{
  "intermediate_size": 1536,
  "positions": "rope",
  "tie_word_embeddings": true,
  "init_std_down": 0.00391,
  "train_tokens": 303300000
}
MLP neurons of a small language model. Each row is named by its layer, matrix (gate and up: input weights) and neuron, and shows model dimensions 128-223. Each number is 128 + 24 x the weight over its row's rms, rounded and kept within 0 to 255. Numbers have three digits each. A neuron's up and down rows have the sign that makes its largest values positive.
A block is one neuron, or neurons of one layer that tend to fire together. Before each block is what it responds to, as a language model described it from the Wikipedia text at the highest values.

Digits inside numbers. Digits or spaces partway through multi-digit numbers, mostly years and coordinates, e.g. the 0 in 2010, the 1 in 1911, and the 4 in 41.4072.
L7.gate21:143115121110106153112155116116149109107092095118076166147099090132157157146116178133131080127130152108111130134128094104130150107132154165118064114149103140166160143156134120136162145138116133163141191119083103081126102152120157145153163123158111082092150134140120145188107144142116107146
L7.up21:138128141149123111163141160131117133141123132141146163110145188125091116129151130114104131157107129150140125134137164124113155103130131097122127144126195089100147175144130123102124117108137128108073145101132064149143105141122132122134177163141124128105123135130121127145157165148116156137
L7.gate84:135147125153127110121151132125145122086124094151145138100113136108144113157103120165117161098165147103104118102153090112111152093154130147119097135146181140112123127137140115123140141107126101129135159135108110110138122131133089090157112124166124081136114105125172145175154158186121134103
L7.up84:129135161208130098138137119120127139105116107129157137157126108174171138125135130150148151162125158122141122170104160133121136138163153104171117076135128151162103114145115106151118074132136144131139142135144096129129129156203134090128151111127149155132129108166127122121143153120189185108
L7.gate431:162105117108169156132119142110160165132160130096126106128124125128164100104158165156114192083132091130166122083131100157139142103182118133156105118161161068144106146117099128153111128094137117157142090170132126122141095172097139118146141093172135111095161128133132092129112130123136153115
L7.up431:144128113152158137113137115136095112105104103117126162134095154139146134134141119139102144099124110114144134161138076123153145133194091124115191109158144096139123142120137091137128111128155115095106122187150154143171147176135154115177115124148124153140154124134119148123153118128133159091
L7.gate644:220192185132120122120157095111144157127176143084115117137172110113158128106128136133191170145119107137131129122122153133136177115124111104131113132127145105171131138142127133137128128107146118147108179116140166176125135141107120136139139147097134095117145106118167144127105118133132096088
L7.up644:176134090130127115135153151125108105154126108111142114168118138122143140170118131140159129151132098136125175083133111131133139138117131151173091150083105105100089104151145129196168129110123084111092150150114136116125142119156095106132146055111134159136142129133113176122106117138139111108
L7.gate898:159136129123101082114130138130117141179090115145097127154142129092143180120123126142142119154100099124123103133134096120153137106137165189127124104107194152185110107164129135141146163111141097144138133094141101096102112124125142131158140138150105135122178102126114117154076156123127129123
L7.up898:134134082138125139183131123138147144103157097142161133109174113157127127111129150147173117151123139110124150112132126110104126130155146125153101162126162132127118096145126139126123115106131099085112151164130111096139123135109145139153110124103147098150159111128117125139120129134133092169
L7.gate974:132107096138113122167146120108137144163141091140117133140126120162120163129138116086115118118073156115128094099165151139138164108208126104147121130130146135070123168132149154118099148117160087175133115103119136110162148142118098091162151123096105123128136148115137111163149189151127168149
L7.up974:151101173134141121110144133161111125112145141123096151134085103146145142135166105151142156102112132138141133136138112096121123176134149147099114113132127160158131131111144135115082163145157122125122094155174118135136083173131156103101120103158113090100110101140169136134141135122142127115
L7.gate986:138104132128111132106161152118126112113107100118095113124138095135147105089113112157132110138112125097107110140151114138129129148172152125113127094089165107146077131153133139124114146155147106160085131124094100101154102174104090138159174125116133062146158134137141111144135134128140119148
L7.up986:100121117104112133122147163162128118127107144147151156170156126132134128090086087144151121124108128105105122163116100102147179143099150102107092131139187170127126147117138124137179135115073126111102158159146118159091119103129093132158133136136127124126158139118169157149121164180095144159
L7.gate1096:177124121128145124141114149144120136131102136135158139135099096107139139111109132144183164148066130131126117114137086105132137117170088133122101103119151141146109105157128126122107113087117113149091203101127112122119139119133102144184146145125136104160179109139131150129124139171108141139
L7.up1096:165185116157111152111155124084103151112148110119130155128119080162134148115104158155125114087154156105135143153128091138124170140162152116156113116138149103154118137127119134128130127127128161121112159154117127090129106119147150106134123137114129110107120128104138166151100149110127129106

Location-chain final place. The last, broadest place name closing a comma-separated location chain, typically a country or state: "Aleppo, Syria", "Baton Rouge, Louisiana", "Clemson, SC".
L8.gate36:162102161122067066132123093142120109097102128121113096136143066129138129146140110095130128093146109057148117131082094108136137123145111129095102127164165138145108128144140136099112114114148148131148138087099120111165124095176157105101120149143079139097106091124113153142147112116141088138
L8.up36:154127134146138094107103140138125121143107152120115101154169134134182089109152124169126120115150154104110133162095094122145111091159096120153089158105133132166109098103137127121122121152088145124168099112125146102121187154119122111126122113123158153116098147082124142139129109129139120116
L8.gate326:162135160154133109116130096112135151144134123137071153118135131155144116108086120159144152091145131113132134128111156134134105128167081132153106093141155064127100102155147126096094134110137135128161159086102144159148102097153151098119151157156124120099154137182169174148143120142135140120
L8.up326:133114146152120072161109136160141102123107117154109125132155130133128084141101155133144148120150129113160118105130077112134121157121084125187145104121137175120116118124140152120154147120097142091202126121115095103176167090138148130165136129171112124100117097124140124153156150102100102140

Article-opening "is" after title. The verb is right after a stub article's subject name in its first sentence (Dexterville is, Hoplorana parterufa is), plus the closing = of a title heading.
L8.gate102:142096108108116147132183129136160130097074116106125161132101122110120105091114125115154120184156119134120107088096110110143137115141133150134156095159120127138130109109161140144116164124139109181145103112141153114096166108107155116156122089134139065130145154117139129126081143047155143120
L8.up102:153101106118121132163108116118099124132128148131129127119118174094115144126135108140081158128124105119170136162122144165116134139119093100122163099144099146121095114167098097137131151138140121134171120139134131153147149138143208161122124124105093118177122159131155124123145115122102161147
L8.gate110:136141173144107124128145119133153139110119108149139136121110113098157121151116138154169129158132096138125163108160088117153135164140122137126154098166170137128126146170139129154148122135130111131100137171136142132154155061117182106134145148152142099091132149096168152125093185121150122169
L8.up110:140100120107126103138150096131121147101174115134079157151160100103151144104127126149114167133099121153137144144131156122131138159156088170117121108156134114127111092150129082126116130141122122113090142127137113186141114044137163137125131164110169139118092120131117106136053131161123085120

Year digit after 2. The second digit of a four-digit year, usually the 0 in 20xx years such as 2024, 2008, 2015, in prose, citations and tables; weaker on a digit after 2 in table numbers.
L4.gate251:120067102115098123113093124154151152128142069166123108127144095168135124131081151099114120171149168130122155128141155106112160111144131091096143139159112118145148083171156117101135115120161132081122150089120116136143148137117153126116098142119115107141145098125076147139137129158143077109
L4.up251:130089135084117121104151119139110138148115125163169154130105113156162120147114150131121063112128167188123135186140174152127098127112144106151108124158194119143120134072072143097121107168146133080107171126138097114098152137123150136157140200110114134089099121132155137092101156143115142131
L4.gate879:133114124124117127087168109091111116080113154126099135123110106144122110099137172102101133161117127094149130106112184095127182117150144102108119148092132135167115131129142137133174132140109130168137143103143177080127150143091137109145139148129085091125151096124115125160124146097154070128
L4.up879:132115127133133165127119137119111118114120103162125126162193128151131132128126115104117123077154133132124145151122128122139131203128098115124119194117118120098130109142134109114137113114134140128118168132162123142088137160142128163127129133111150168153123134133138117117115132113106111116
L4.gate1141:139159104105139151118150139120091131174130138154131083137132088137130131121138106146116123133111139114151107129142102130117141138119137146106107073132102100134100072163104102130116133136126158148128129069143104145093132111157153113126114159119099118126116153154136128147133137132135129137
L4.up1141:135104122100138157119145084144121154153123108145117100168163127170148079117121151126183140176206137167150102146103102171105107139135126132097111112134099166148115143103112073103109146135121142150106105121140122145130120121108144154095135124147077107164074120121122160113120146121159119132
L4.gate1378:126152077128107128134149127108095152087137125186123143105114097129137157112117139121131119120169107108114163150151096172108137115127121094105108116163131123129095104081141105131096102125120150135113123138144113098147136127128165134120124127118107149156122116175075141145132224114113111124
L4.up1378:137144135137147132121161117117120124101149097125160121123138108109145137180167120111124203148130123168135115118123123118138131130118107103083101145162125178151132141132105150115129171120135099127085113126107107116172079141133160134137122135142133065142174137186110124110118158104156081109

Section heading closers. Closing == or === markers that end Wikipedia section headings such as Cast, See also, Career or Playoffs, plus a few table/list line ends.
L8.gate43:168078135123115111119156120131095104123116142177115110143171151145146112127105089110119148110103165097174142108161085130085150152126105142116121122110143140139151133085164191115116135134137166147146135106112110166095177142130137132123115100132081151124154142125142144153090089079159123084
L8.up43:149100143122131115140137096095159130148087113101128122132134115116088145162156083115131144151104133101171125114148136134096123133116130120177107118110126112111118075139126135143121096129146153113144082141148129155187125130131114118127109134078117172156131145168094127102112121093092112107
L8.gate88:145138177143152165129090104150112120117107147132099160120113075136137151101139164105110095128139120117137082137157133076109161125107071094170115127141124148120150102152131121128134121097151121164139095137105125132144126125155168124108140128176153125101124163107136140140116146086122127133
L8.up88:130121130120167115122122112134083148151086112129144132138114128140110098162131113092122123110091111163156122144183100096167097170127124169144100130121104147125134089098096123141104108126151109175123110124117103082104136119119120159099150099128131130110128128090120109090115147097121184130

Place-name tail components. Final country, state or region names ending a comma-separated place (Basel, Switzerland; United States), plus W/E after coordinates and table abbreviations (GA, CET).
L4.gate99:139082161182098102115139104103139146136119122148094112102139165113110105093126121116135126110144141143138069146119109116135143144164110113141098109175156145153147100128131184086088132130102120096090187121107150143135138119134131141140130145152113125130124071170125129152065097138134118107
L4.up99:148100130129142110148110116125096117130161143136125117150104102116087121133128100151121122085126124135169124125134120137118118134073121157111146152134102114153086137092125121130131158114146127131147160103088085123134109184080079142113145114084117135128157110095142115117132139116127130135
L4.gate448:169125132092089084079151069156129180139126162152090119107134128150172151139106103141165107159125091140152137083107109127103152108133117139106123127105166116157158134101116154139138101084096157113100145118145149152130132105129168140099116178135113096148133113121153156185140135114100115095
L4.up448:125111162134154144120150104165110135135140152151147158105129135192124116115163120132152124146126130117139123112134115134105126138070143135132125112144133133113146123096152106144109124143112137106093113161166126107188114153131116164125130103098146140172132103151157112160145142138136147095
L4.gate1035:147121101123121104147137116089168148122103119100110137159173122152070120111123081104130138146139121111135129110136096125071120103165092108114154122127127123081136115102157156118101125135107106109116130111147131122127136137128112126121094134166109104162097123139119101119131099125145118094
L4.up1035:159105121153137133143138130139069103138121164113110146095089153127088110146122123145134128112122118123104137114142107154175086100107099111152138129140168086132150201123117099167086133106118120188130109116116136126118113147140078135112159123137157112112118124106156141129117117129121189128
L4.gate1320:135127147147142091101166134167135127129089153137103089140157088169151102133126113155110095145113100116130117125112150135120141119109092138146114116117145123136126092116170151122159113105116141125122112102138106109123123111113130149157157115106104138137157137142124130151138111136121130100
L4.up1320:134104086120098118102168105128148148112132139089140085105119152140097117113122169115136132119152081129167098098070099117131105139139088154117131164133111084138114111146143095116104123072178165094176146131129139108130113135166112108079193117178160114116169084134147147128115148145113137114

Predicts upcoming digit 1. Fires on a number's leading digit or the space, parenthesis or dash just before a 1, e.g. 2'0'14, Tigers (1953, RP-1, coordinates 81.07.
L8.gate898:096094123129097088131150151109136135135115116124103146143123129164131173142129181139179143106136085108105126141142092131133153101175102113065095136125193137157123139117169141175124116159126116126123176092142122084123100168134106102180147121179157097130167138099121144127125130130132143122
L8.up898:172151131178113099134148131141113087121114131178135159140092119087126140106179126162137150157084134143146128160138123119103140105159160154132093111147124145139143109120081105127108150108133097154064155132109133095094095121125137136159155123135116130092132141140182139173098161143106125134
L8.gate1524:159175162161108104126122081102159164107150129145119068112126106111115120114134141150154121145133120142146177130088121128143131108160137117155121090130129128152121108162150113139139165114107125147137102133123133105081153104127096121121158107177113094155141125139150167144118109143105120141
L8.up1524:126140081112109145161153120162095141108150144090112095102117106121163084127120102085130150133120165134141128139084161098142158139136154138091107116130116137159113122108136131103093134134130145106092110115131125119119122143141134143152143081134085138164126136083105086137119133182190098156

Main verb after subject. The first verb after a sentence's subject noun phrase, mostly is/was in Wikipedia lead sentences (Broadbottom Hall is, Chen is), plus table separator rows.
L4.gate243:116139143133143105139138133136170162126147142146091120130096147128137119126136077169125123127103166118117180121102079117072163141143080150143161133150108146144138094106146103166128131065110091126120128124139122155089143145106104121123147117134120089156135134114163131147163114116156164124
L4.up243:093107133130141143128084151151132120071146113152115139129162146126103146096149104109103086141132118146120133114124158157111140157090113162129147117105126119114157124127101103083155115125145133115147116150125139136097156115133135164201117149073097122095129137163121136134098147114097096146
L4.gate668:167090149136092077144158138151181133179131117143104135138109080117153148132124092174124116146115110093146133139151087085105169134139113128137148059169106095118157156149139142130125116097093153158141142114154128105105126169115119063123119137125135138102116135082125146122117151142177093142
L4.up668:118120086094130099137107127166155122112156116114144101172156136140154159064156134144178136174089137122163115154096111135102125110080105107123100101088099147148115115133100100165115115135118118123129137085094145110133115113082126149113113132154109121160133149103094101129140152137133126095
L4.gate1026:133140116160113075122120129147105133102096109141111144150155121121155167131130137189133155148102129099141145116173110114158132125166088132129135119168115104147147140135146162150127130156121117160121141105100125155121152049133125164120136139142133114134140124127131104122101127088107114145
L4.up1026:114106137130119101124113123129176156100138109129119116095092083091165125100142088143083134098128160136145124165105115107127129157101121121117102110124113129160155091163146102123119097060102131108093121144124090139118132157093175112111137118152102130100115139125082149116096147164143133137
L4.gate1269:096143166150153120112144154110155142111097096086107157095125140094098150155100095153118099162136154097125130117165066123143107129105136103100120081163160129087115136106148136147130107112106102108083142113109127188067129106163130139100153153120108101091170127074106154130162127111134157138
L4.up1269:142152137123118095190128146131120159125126089112157083120151120120107074088125154106142139170126148157099133113113116132101171137150092107120146129169152135121209135141133137135129173123094174135129121152121126121120152128124119146141134150131125138127082173152115129151122116109134121119

Year digits and region names. The final digit of four-digit years (189-2, 197-1) and the state or country name after a comma in locations (Westfield, Massachusetts; Norfolk, England).
L7.gate12:103152139168115136165157112127136155127090114127102158131171104101183104128105136145136135092164119141145140141122080145141121155139148154117123109116128159149131101106154133148130117113115121147117118125109123114112121114175146107158144105145118114114108104077077168147123140170099107125
L7.up12:145107163146142139135131139166111135160143166134067113178123157122142134122121142142117121120136103150118147152154110113114103122156137136138130094161138089134116163143168137113143177127106090131149097116087078088155145117105107152155101142085083132134123163125108140121109097162132140125
L7.gate402:148151144144114088106137108156128153091177129135087119111150098131161144117120131130124117127106152125153131114116131122136125163113089104114094140142148137114130136097143173148099132067111137115137135098110105103092139150135129143125117129128125111086134099065125168117138162145101118158
L7.up402:128112127088095070128128144108095102108138152105129131129141148111168116113101127099126124187103074117163150108129122129148150136109147171118096132113122102087149164115113100131081135137100142144175120071123127131143130106201175118087139137138155135139126157103095128206120133170134127102
L7.gate567:140153079065107107132176114127145105132102084129165140157160144105147161141095137164122104124116105111156137162111101150089105126114118105142090136155143059130131141084165124148094124142073121158140150139099170136127126075105137147130132144122131119119177124115155183166133129113161152141
L7.up567:081129147133095145095133112117103133101160142139100110124154099105153143163155140109136122138137147115121127120098173120100124118107138164118138111109148132102162131101164120134118143131138072115149120115103140165136119120114163119129114113154137121127100179181158142124106105138149128153
L7.gate792:140107122112065122085135107139113124136106131123131164154119100108088102100156078103113099081121135126099116130131143132117159124151108140118153154147160128098128165117141113146107149100140116112129151139083169176167071115156121144075115135161122136102132102099134087147137121138120169119
L7.up792:116125103100114131148148128105155110143136136139142159135113156128139138165128136115142137114097142145167174136103120165164171117126141086142114117155138099133142135119125097181130126120148137072131187103136155111175169160130144077119121117120137098151156127105089137163141123163161089127
L7.gate1289:127121107132108088135147129117119160097161133168089135114107093128119130137150168130140117095168123140132161129169098093157133108150108146127080145138155121151087107156132126120107129100129136157152112100102127119150136096125089107129116081158123107136139123144120120157098167127128129103
L7.up1289:128137110141142097161108127112149122126111154175153129116145100125164126115142170125129187079159096094136119123122116112175126118100130120132089207131114135169091124108132154091113162133129129125154138128115132089100097131079161099121101131120119172149156135123113133165162134174141093153
L7.gate1372:143128148171123112104126092143172127159117131147104099143144115107139109112095145117112155143132126122143103137131134104137131114156090132125143135126143066136156138140112152108108150087151136108136114085128095113170141137155160118103176129122077147134116130109146151139140135103082144151
L7.up1372:137126125099141121120139125118121108100125162157149105124107136125083112088159140134124147075191125134162126108143119143122123146149098165142105112098126142117136113120108125126132131086114135138143177118123135154116129090117121165150143126151102148108169120142147102136142104160143150151
L7.gate1387:114119130078120078142136106143142118113090125127170093146179110123101105110136158111135148134126078065138080100123149110178133148120108129113092138095132140117151085118131134119110136127118146133145111100103138110177109128142147091165173156136117165155109097124146117193119130146120143116
L7.up1387:147128146128138100089091128147113143137151112141108135147146099157139156169089097134094213180108101124140105126131124112132155124123112117129138127153096107162081108133118158139137143090157126139085145099157136117166120139176134137155123117139082138109122146142170152160098115118129134083
L7.gate1412:123124097139154111152133136115117174073170153112168155153152079135140097110073129097126144143096149104140134142135145090134086097141162091102116118100137115146123127134154110147161151134121149092127085135126143112140153094139129105129103160117149128139100125105167165118090132108114133132
L7.up1412:126170124124129097151111142109124140098135166150112151147146139134103153180123111133132131106112183091113133123106119125163103104173113153104123136111104139146157139109124113098146107098134134116070085106122150167112137128181172142110127086165088125121127123120132123124099135119124147160

Closing heading markers. Closing equals signs of Wikipedia section headings, such as the == after Career or the === after Albums, also table divider rows.
L7.gate238:126150106110115139131110124108129133115134172120119137151109172089146118118173126127146134159104117112167093175119092128109135162134143098124111095111150126119139125129129127158103128114099087100071140115118163079171118146113201154111142094105130114137099135113135088118083100124118100124
L7.up238:133128089157134141124142117143152107127124145110096113144148107145096143110172120156117098081158094115143129101111159145097136104163103144127160102120114115094113127138103133169124116139071151136131110111088147154095136127191134152138140131113130120127103126147151124175091121117113144132
L7.gate323:133159140135119136138091100154097177115166153150111121114117103141138085106142114096168136176135141138160127122147111103134079111119118084138092129127152154145152094098140128166112104095185126155100142120184102110134177110162133102135158118141086158134165108120100152101090128149121169121
L7.up323:111083112077125121110105117084106119151137146124145110094137165141129125168119088122164130114140082106123123116121047101109121144118123122151121148142098155147110103173154154169123090155140119129117084157163147094106093122102149118121132144122115109122151139080093153140157068113115094127
L7.gate568:149113132142140177121131099134146108152111155106155123144148115147140112134134132116130151099113160084121168152142120121119151087111177130155122163152169121137115125146161095111100122119137124117164162124126136136099100165119113126144153106156175121158137164108114170139146159123120133130
L7.up568:140157181138129136149089132153084128143158163134106132126131126123107164136112068112164137098081123161127122129087096117131140106137158137113154148149112158143136141099102130143138164123133098128112118147109135120146133186115120144079102144089112152128182155143099121107124151146110137109
L7.gate923:147120138123124103089122095125128115112157121106137114114136164117160135096149139141172144101125083107145101142152117106112147186132135117135113071139108151139130103139173139128077103122160165155134127113142135129087117157131096084120093111141118138049115129107122157107128093069144144133
L7.up923:167132122109112094115105106127128148093131136135086134145155109127130176118147119140123161109121079113138117142085137162106186153160116139093161085117130114095095134117129149147105135136137131122132119070108137111090131114145151162119169124165131113092143144098148133146100139145096137073
L7.gate949:161087157142143112141114121111134131090146144141133107138140129103101181093087123146133129141142145128155146147109110119059133177165103103143120139126128124134078110148151110096071140111108121124125162144121166101141122127131137122106162148161083128078145095049174149149130119133081128110
L7.up949:165134127103146137126156111149059144146139144092096146140154098060139134098164108130111127126120161109140127151138135139162114141104134086123145130125116092140099122086157163133092108133151082194132131098125097109137086146069132118092105141172123139133102096062123137116124118132183142118
L7.gate1214:126136160147134139174142121109135110182083128170137091132146135132130165129110144111149152150101080085144105159161150110118150115111109136136124126125116155147123089141097147126096076130133121179123098169176118134143120185120163105098148129120146134096114159129198156170116089075129151120
L7.up1214:141127158144165138102152143136126156123085116081117106134133116146121155155134118113136124151142065196124136147166095152113106165124123148137130106164118138155132131119100112124123149124120129175143161101122109147160138100107102145143109093158147131107159140111154141131135118132131106131
L7.gate1464:160134116130170149118141118142143097119117115119079118138087101173112103118136134110089127134144150117166110112151115100093136126157150139140163106127126107096112132116123157158106112116136169165108142118150155119100121124137122126126163152149131092098137109126127171136077108128119139194
L7.up1464:136140156123118138161127143064119169129138136146126070153125108113099145099137104168131101118170140113132159156167101161138099110165125104140104119137119099164114106076108127124093115108156103159108147137099101144158117143127162159169171150085158128139125145187136137148156096151140139094
L7.gate1470:146147116156085136087123109131139107127097116104132129118136081120122127133110122136132137110118106109143140162151116113132132190140117157154134116146159092148138145087139173106093106125154073126127081151148163100107115130166125115147128137136150116101150086094145128138100081130110134111
L7.up1470:147131138100137080144064100128134144157124164172085138110119130110139160139146129110079159108189136128147103103124131137121133114122083134133194136086118122129119119129122159173098153130126153177134105081098101164173110114128095121118156176144146142140138137136110088154133111127127132086

Heading closing markers. Closing equals signs (=, ==, ===) ending wiki section or article headings like ==History==, = Ofakim =, also some table/abbreviation ends.
L4.gate142:096119155146119127130129138095121145131136116146131109126088118159113129118080087075106187122100146116145162089117138144132125131180120156135126148163153135121154174119131138159092108140093153158094150120131131091123117106137169119134147143132155122095125092091118143127126130088145102124
L4.up142:110098141126110106160147129103107126148146126102096141119126184127165115127119128131107134108128123166144078130135087150101163179117105145106127133144162121136108140158106113175127123103166131179103131114113191194118104138136098158103147128111130135107090123124143128127167116109128090132
L4.gate566:121141078153130151122127107164127167076145139149167134120103087111133130088128169131115138132114107138144114154153052163090093139133135119104164111099118140135126115185164138142112112121100140128130117167114122118120098131104115108135171125117105126124155098090140155119091164122121129154
L4.up566:149106117082146147144120146124131112118119071136100141155148151197111159127093126107136131092138166118155143085153101121134125132124112103135149112119124116116185118083191098167153146173123099131134115110141118149179102106113107131157132130146129084145086117102084125122122130088110099100
L4.gate944:126117117110105100132143133145139124088142130113163085137115115136124179116136105140113142111147121143140174138150086132066143157115118124138135131157089136151151116136125179136135167120149153131174125111110158101089112140124104126122150130169127109136138117081110133136113104138120104099
L4.up944:133156111101148089137118128146103121129130102136139124177162165133153141110130119133186136140099083151148132136124116120078131170070099096174129158152133148145118122077096117213153105121142107132129106098115118109166160115123114149117137095122140167138138115099159130107142115085122121109
L4.gate1497:118132121121125120178120122127140135093127129166151152097135110136152188117104144178183154114127073105112149116188113139120114117092094133107152094146121117173122135142150146156110110125130166087120125151134105135111161127099200150129117136132128132140107131136069126159106140083098111116
L4.up1497:148127074127140115131134124119136108120141098116142091107120139114130118146108104183123116133071138135131130133137121136111127114126146158118117117137158160140134097112147133111063101135156095104145137138103149140151118103144113118139111098135158131093124153138165094114122125130137090087